Weights of a small GPT-style language model, trained from scratch on English Wikipedia: untied embeddings, a variant of Muon for these matrices.
MLP neurons of a small language model. Each row is named by its layer, matrix (down: output weights) and neuron, and shows model dimensions 341-511. Each number is 500 + 25 x the weight over its row's rms, rounded and kept within 0 to 999. Numbers have three digits each.
After each neuron's rows is what it responds to, as a language model described it from the Wikipedia text at the highest values.

L8.down1121:508491511516474471477481478503527515512467494489553529464482463539510500489512481524487517486526492519490477512514452571516476536518534482508501523494503498538481448511498465484502496487500464500497484497469492493522532509504531521471494529489504485472518496478493498491533530543440498483509490462517492476490521505521528488502453466473484525502492471492514516524541538513498470536495524450482476530513539538560480511495535533466509519518494548479522519492514491474519516513511497469491466494484528483447493447552
Description: Cell dividers, dashes, signs and trailing digits right after a number in tables and dates, such as 8 | +21, 7–5, 1|855, 1909-1988.

L3.down906:504489479474508479535529518523493495457446498505524500531511455500496499499526548465510486507477505511505445492511482503518493507452532495522473506487503481471500503503533492506525472479507473542508528512533459524484462459514509478466507465545490492521486516499480472485521539510485471507511479534480533462510479492487559477491497523515515517465533459492539487541543503537481511510535466509493516487514503510488514474492528519512471512471482505473488491515486531499500504444511463485492467500500516473526442510493
Description: Punctuation or verbs right after a person's or group's name that open a description, such as ", a" (appositive), " =" after a title heading, " was", or " –" in credit lists.

L8.down1326:493448458496493471488519451514467501483484487493487468531489513475535477510552484502473448506507510483530462495528546505513492512480437480523534516506550564513496544530511488518471470486490478484461509512445466516519481483503537488482489498537481521487522551534538507467508503472481483512527494498479506473504525517499495491423469507527504522517491540483550504488531511517468531454498508492480493474488511522473492502548519474483504513461531460504493482487508475510507493476533512513526487528492502508478509477537
Description: Tokens inside wiki table rows and data lists: number fragments after decimal points or dashes, cell separators, as in 16–20, 97.60, 20:30.

L7.down922:486497494537467496548497523495500465511472523484518527492499462492500468495520520477491489504447495532519464524487483485465572525510479530507503511519488509451522452514532499504513516523512484487531502450484524496456474486480474517541520502504479483500527450435532474494485487491490506517455475463495502512489479524512462487525483463460498519509471493483484504515538501520510499485474476489477546476486535475501504510506485521487531548524528498516487491474493505478545481507526484480474468490488458512494479523503
Description: Tokens that introduce the second item of a comparison, such as than, to the after compared or superior, and higher than the.

L3.down1369:524516479502485467484500518554526503464503487509466497512507470500447503542492481496459476477534495481522532505480492498487515498438552549504498483508521460536486461507485495502510549481530482520487522510495485505500505521517508519526496474507465454513496470474503485486519513505481541522536491487496518493514450476479505469497497458536520478505514480449464456515491561478496481491500514488484524522542548447497498508504496479485452535465500528477482497471478537513563516468449512483527502518497515481460539466516
Description: Line breaks, spaces and first tokens of a new row or line in tables, lists and match reports, e.g. a line-initial space before a team's scorers, or a new table row.

L3.down2030:456526513488473489559493496483478480521514488495489526465496481497520486530529537489484546492481461466473457494500469513515524506503489515500521500496491512458464458506521491523500534466522535489498549511488465510471515527536487502497475530501471489517499541509515498486529533513483510492482488524499470498534526478473512502498529486475484517475496505487483510477494530448440465531526496484524502473498506461479508491529554554490508479501532531456507516528471517471543511498497486520481483521495481522496503535527
Description: Adjectives, units and hyphenated number compounds placed right after "a"/"the" or a number, before a noun, such as -seat, -year, mi, long, new.

L3.down1974:496519556463472474471513527483477437481512475477512499494488475494491500532500483535505556516525488516500466503473485533513433494484512507515514488567513482458492499474513519503444483492486534505523520513521493517506509548540505518525479498504514538515499501525531516480519482463525490499483522444539485481522474503514518470481485520466516481521489497512509504511522499512486502522458485491496495557487480475498450518521491519501512474520468493512483491495527491454509463528537482528520489509500442471522497508492
Description: The article a/an right after a verb or preposition, opening a quantity or kind phrase: provide a, use a, began a, as a.

L8.down607:499474476462469499487522510504473504494519508463504496515473451481534498544524541496495477537507463539522463483516501540481495531502489501526471478491516502520500515517581524502485540480512534503436497497514503534485481463529531508505461501460470496513496530471524513480495534555480486485499495535496540492548486519503537519514479499514526464477453497518493502507501507508503560525473503533476443498471473505524519546535522480484457519516500520517449459520507527516462502480517532551490527544495511502515494469480
Description: The last subword or word that completes a multi-token proper name or term, often in tables or lists, such as Jennings, Sefirot, JavaScript, Poindexter.

L8.down1474:510511502507483525497475526490521489481464499489507538518520500508540502467538545471533481512498493476478479476519511521506485485529501493487501491523487501472517466468533508505487512498470476519514494480484486474477568525530505442482517481469512473493521469492460481514515533503515510480464513461460504460472565526547505477511518511501497495503508468537473478533479492515520506468527517510454491497507454493543505471475474474539460483509479472476505475485525535505476539538501489523509457496456509490533572512469
Description: First digit of a year in dates (2009, 1970, 2014), often in episode tables, plus function words (This, for, that) shortly after a section heading.

L8.down132:497493475487526490438488515495450487463449483479483531506505462529495556481471485477495481485540526510510458511520498502464493502477501524477487489526503520469484509497512445495529480488521544461500491510476534511504496497450450504527473520489481505541501505520451481517512468475521492506497522536522469483491515554496490531487492511556490527460502513519530480503500474525482505497506480508516495478506483479515511539442489483537442486531503473522495491491484494459549494505505468477468524498485515464467506495490
Description: Prepositions, articles and conjunctions right after a verb or noun that needs a complement, e.g. "ends in a", "basis for a", "coupled with the"; also second score digits in football tables.

L7.down574:476491481501501515485457524538472444501502492520522439507503503497501473506485497499509531522542477529535488509456496510489487499531494476509494514485518508467493513552473498473485508508481505552505501507508526511518464483505538518486510502453520465561501533472502548493493511462527504457485523545499507473531492555548505511488494466508475532474514475485501532500536496470521520463466461488468492556462493511466535544526529543464501501505500521492525516499442533528493494505488496530535540473491512508499515498440
Description: Coordinating and linking tokens (and, or, commas, "by") right after a noun phrase in a list, e.g. "size, color and", "speed,", "scale length or"; also closing "==" of section headings.

L8.down908:514454488513487527481490538522511525492453444509505458500546536519499469478540453511490504506490503540472513480531492511476544460506537485465470519495494465516522533500502463471515520459523496514493485454522461457438513500511442528470494504508512520507476486504538477488484526511519460511487538483443498499482499513470481450517509467507489491522488489487489481506509482487478511478489468545518480486512469475516514486493512486528506502533520507503517456551469489483522508526462515490507456476489495494453574512482
Description: Opening pieces of split words or set phrases, mostly in biographies and plot summaries, e.g. pro(-government), post(man), born to, died from a.

L7.down258:496479509503508443463521533479519508453540481513550454514487501468544521496485527491502517486479497500543507456529498448518512480524508488481463475455498532493502513464558479493513503497483516511511541541481513485491509528531508505527470483542534556533511502522507477495505525464477530512490476517501522485531526510454498456581495473546527500507510528460497516485487469501524515532480500539476525450505509531530503497468449479525496451466547514459476495476508543506496531515477460500476466516464450486467532438500
Description: Two groups: second pieces of names starting S/Sh/C/M (Sinhala, Mingachevir, Shin'ichi, Cipriano), and "to"/", the son" after biographical "was born in [place/year]".

L7.down1989:550511522551512509489528489515480464490522482533484514506510486513511508506552542524477523505476473474498470501503530498499524533481457517492473517498510526511495478488506466507490474518488484507505516510516436524551462529519524515497524513497454477518517522498493535481463498524463530519509506479508521455499544508475547471455520492484473502456452522498508501504448548454473489469536487470436502533466516525504482541525500518470526476520461506491522516512485479463458510494522524507446536495483517491507534463502
Description: The second or last part of a number in tables and infoboxes: decimals after the point, score halves after a dash, times (140.52, 28.14%, 25–18, 34:30).

L3.down385:512485521515542478489477510468490522513510513541478500520502461472508491539470519476510561497514514531476514531523484535524525536465553490509471519497473539509514477493523523493488543519493513494550477468473495472470527470527504455532499520492502480482482461471511523502503500524470492481504501478505482510494531506516498461511488515472512460490517516452538505510518537474491522472520511500474495482497515530506481545485500548480540554537534479526528497510503531493470479503466518454484461478466505471526432480510
Description: Connective words inside two-part phrases, mostly and/to after between or from (between December 1978 and, From | To), plus scattered prepositions and table separators.

L3.down1331:503511466478505504467507475512457494517515500451506455498494482465529541495518489554490475517470491533500449477514529488523487494430500496518474490486511542473481492513453522509480499500492444520478488557537484477477485482514479489497487507517496504491469477472497518488480523475524476480513522496450520503458493498522478484495523498496485487489489495494531504532492488521543457498492521464499494529528508506524457484451528516485493470553521489475540537471475457507489502488521530497489496505460488507506463564527
Description: Middle or second token inside multi-token proper names of places, people and products, such as Zap-oriz-hzhia, Mississ-aug-a, Blade Runner, Bobby Dodd; occasionally inner pieces of ordinary words like bath-t-ub and vamp-ir-es.

L8.down288:505485495496511507471495479511514484537509496490507462495497503495510472500513511507479521516524499538533519499466493509485535464506478477492513484497521437465515444485512504459487505533471491509504523493581490482490449476526503496515488470481499519543508516585468509497481483498539487508484486511497457485466522451530480511505494523487511486490509536522465530488538513540495511531535488512505495490511490502465490464501526509524520540508488523520472523496451539497490503521520499511535481506452502515509463528527
Description: The last token of a modifier preceding a head noun, after a determiner, e.g. the AT&T Stadium, a 1999 study, the longest match.

L7.down1365:493521477478474506482514579500497449525534527495544504485454498541513514500508544516491520534480428516495446517452486425479540529504507504482439504518544478493535502503508483500495519485490509452467498539501470479478501467461498461520475516500436469476471485485527469504472492516535502491473455452476445537454507482507517513472497533497478499523482494494496542494461522493491468517502492496522471525500479478512517540545509459470513491552503485493498496524457478520502452545512545519495509523475477473528427482493
Description: Second or later word pieces of multi-word proper names and titles, such as Western Maryland, New Dawn, Great Siege, Good Doctor.

L7.down343:503502491484498509525492544508509539512494513484498480471513489490475529501506458509481505509484492514473532501500489521514493509509530505470522486527451478485464495477513476494481510472497507493492470510506471466482517545519452461500476524510484543480492504454513548491512511482495499475486515484484479484510465473481499467492508498523481496515491529551495505484551532517510484485484562533548536478464511515537486509456486487492503513516481531483514513509506522525473484465519514457474517499478488500490483511509
Description: Delimiters right after a number and before the next one, mostly table cell bars in sports or election stats, also decimal points and time colons (8.5, 5:42).

L7.down1021:498476498497443501481490517542512536531461455462487488484514493485448485473483508500487505502500536515481516501482487489487547479505477466523492578523483519497498448501486518506481501550481488484493484456501492537502506508510476498528507486506503489516489536460459506514487508466496513527475479480459517489431485546529502506505503486496474510489506494511481505509509495497465535518457479488492532493486488523489504462469466479491524445465502466489549499512511504525486489504514509485562484543470556489529505505502
Description: Numbers or modifier words right after "a"/"the" and before a noun, such as a 1943 film, a two-year contract, a much smaller basin.

L7.down7:513529506475483506556488516503497499535450525432503521522482467492529477496513534527513521486517492527490481505514496512489517537499482532507524510447503509496513476506506496494470517500449496541459508486496532532521510509525491506512483483457515527496477499467487535524478450519514475521524502491514524472436470493493471475493536462531480437533485440490530499499525465532505503597521534469481505541513501520485527485509484496497472498487478450508507448522515467464539489486485478481504503494525551506465495507493
Description: Home-team goal digits in football match result lines (Linfield 2-0, Rochdale 3-0), plus team-name ends, separators and first stat columns in sports tables and infoboxes.

L7.down1190:552501515476499515496518533519475544508526490530472515478507518556506474497499519538457484500515535509488498467496508474473516470438468472496516492540520488455493492524510474493507507541509481456520476535486488533482494487507474534475474466473482479485503528498518477510497538504462504528467461486486493497498531505462550524498504510511520514508461494489521542528505502478510512504523458517483508512547531483454526481546508487468542500491502496524446513530512413515498481538490496446488523498524449515488470488520
Description: Digits right after a decimal point in coordinates, percentages and statistics (e.g. 40.1, 60.89, 12.500), plus cell separators and line breaks in data tables.

L7.down326:525516487505518512486527505509466531485526479492530489461524549479465518517494512454502521463482522492489492530499461532499498536510514499519520555517488518511500516450440493547495551486483505530549497489526503532515529565517548504492530457499511523517491515478480526510527502544506555478493487533478518496533498462543535452525492501498500534476486516524486495502501538508493489500484559490493503524479517531489522502499530527498476550529478503519536519532491480492470507497459500508505493470516456490465471513518
Description: Prepositions (often with "the") after nouns or verbs of concern, debate or review that introduce their subject, such as "concerns over the", "agree on the", "review for the".

L3.down859:495497493468490531523488471506471538504481476492498514514494489496446497514503447509469502539493478499483508490540524543494508490509469466493529492545488453503515479450500495495510514483456492539522488501541470558498478511534479481484525526487530520502506453544512497500513490509486497498525502464505500512477482583511505532534468486516501472503520512533483533553516487510544442491499520532497527497544502456514518472504498452466498493529461461504488500520500553491460473476474468484570492495527517475505501518489
Description: Word pieces in the middle of a split word, especially the hyphen-plus-letter piece in hyphenated compounds (set-list, come-from-behind, booby-trapped), plus fragments like disapp-ro-val, ev-oc-ative.

L8.down1999:500497484511523494525481479480472510512497454454464522488465540522533427529480490513531456480518489554517510481512463561522496504518467489510505495522517457498503438485502508455484537547498450446517544469528559525487508522463493469490483508526489506495469525522502483517512507548506489495567494482469544476491486511558441486518552501537472507519536532497506489516512503536501518514546503516509507518510503509531473541510535487514472519536494508541517457492507491476520490517461493497513533525486499486511526497443
Description: Word-internal pieces following a word's start (s-ew-age, unth-ink-ing, green-hous-es), table cell separators after numbers, and "of" after All.

L3.down1118:528534485518534488551511535480490529510551455510515537539535515516483490547486533512510520468476489508527478483494505469511528487510476538504520501473535465485541498488502476505498465460519421500513521453518492513483532521506446482515487467502492504496490526472495499493475511496505527560511521550531464505488542479513470509528495516497498497436494493470488549516546455474485523530491461490514547518503456519536487509474501515486521497484489518510488521513490514514507504498494512492460465509506537531508487453490
Description: Separators and numbers deep inside long rows of numeric statistics tables, such as pipe or semicolon delimiters, score dashes in 14–4, and totals like 573.

L3.down659:451490488513506485504551489499465443509537492440444469487523527477498532524501519511490535459492475471522524484458526454504533511501513503490485525477512570517523509443457468514548508505459533523488530483532492500494524509529510528459498484480490512505498508461478517485499511527512526497488494505545526501523535462525491499519466546506495497523511522525509471523538503504496471532543551531523517514472504509477492504528491515530533501501505485518503458493429513522491526491534529491455491493511498522491513550444
Description: Prepositions a preceding word requires, e.g. "in addition to his", "corresponding to", "insights into", "feeding on"; also line breaks ending table separator rows or section headings.

L8.down264:500517486580500533516448501529497475483509518498491548495505506493487491493517528480469474500529524553489479485516463488484500534504490504524498510489459510514539471529539536462505498504506517486503511505508522464467439480468521481540499511482501490497497507509462518472487446508486521533456496501468493498463478533455505497501498523510494507489507456507526477480500491563454474483496474502546494502496520482521504484534451524518529537537494519526509530514528515479522513543466496471477501491462497535495478502514
Description: Words completing comparisons or analogies, such as as is the case, than its, compared to his, like, since; also table fragments and score dashes.

L3.down1995:485495527513521491517519508528482522506512477503533488473486494476465483468482480500468492468469517514510496487532482475486505508510510484494499510457493510487526504478486519485490495517479519498496478527551494483450497521539493500472500500505486548529508513501501566511532482529502527506476454488498505489531566486509499448473446498483554521461523478496476465482511495509487499521509459504491535513483535551515499543509556510516491514461466488531518514517499514500505495499500491518539511481465521516498537539511
Description: Separators between numbers in sports and election stat tables: cell pipes, score dashes like 25–20, semicolons, and +/− goal-difference signs.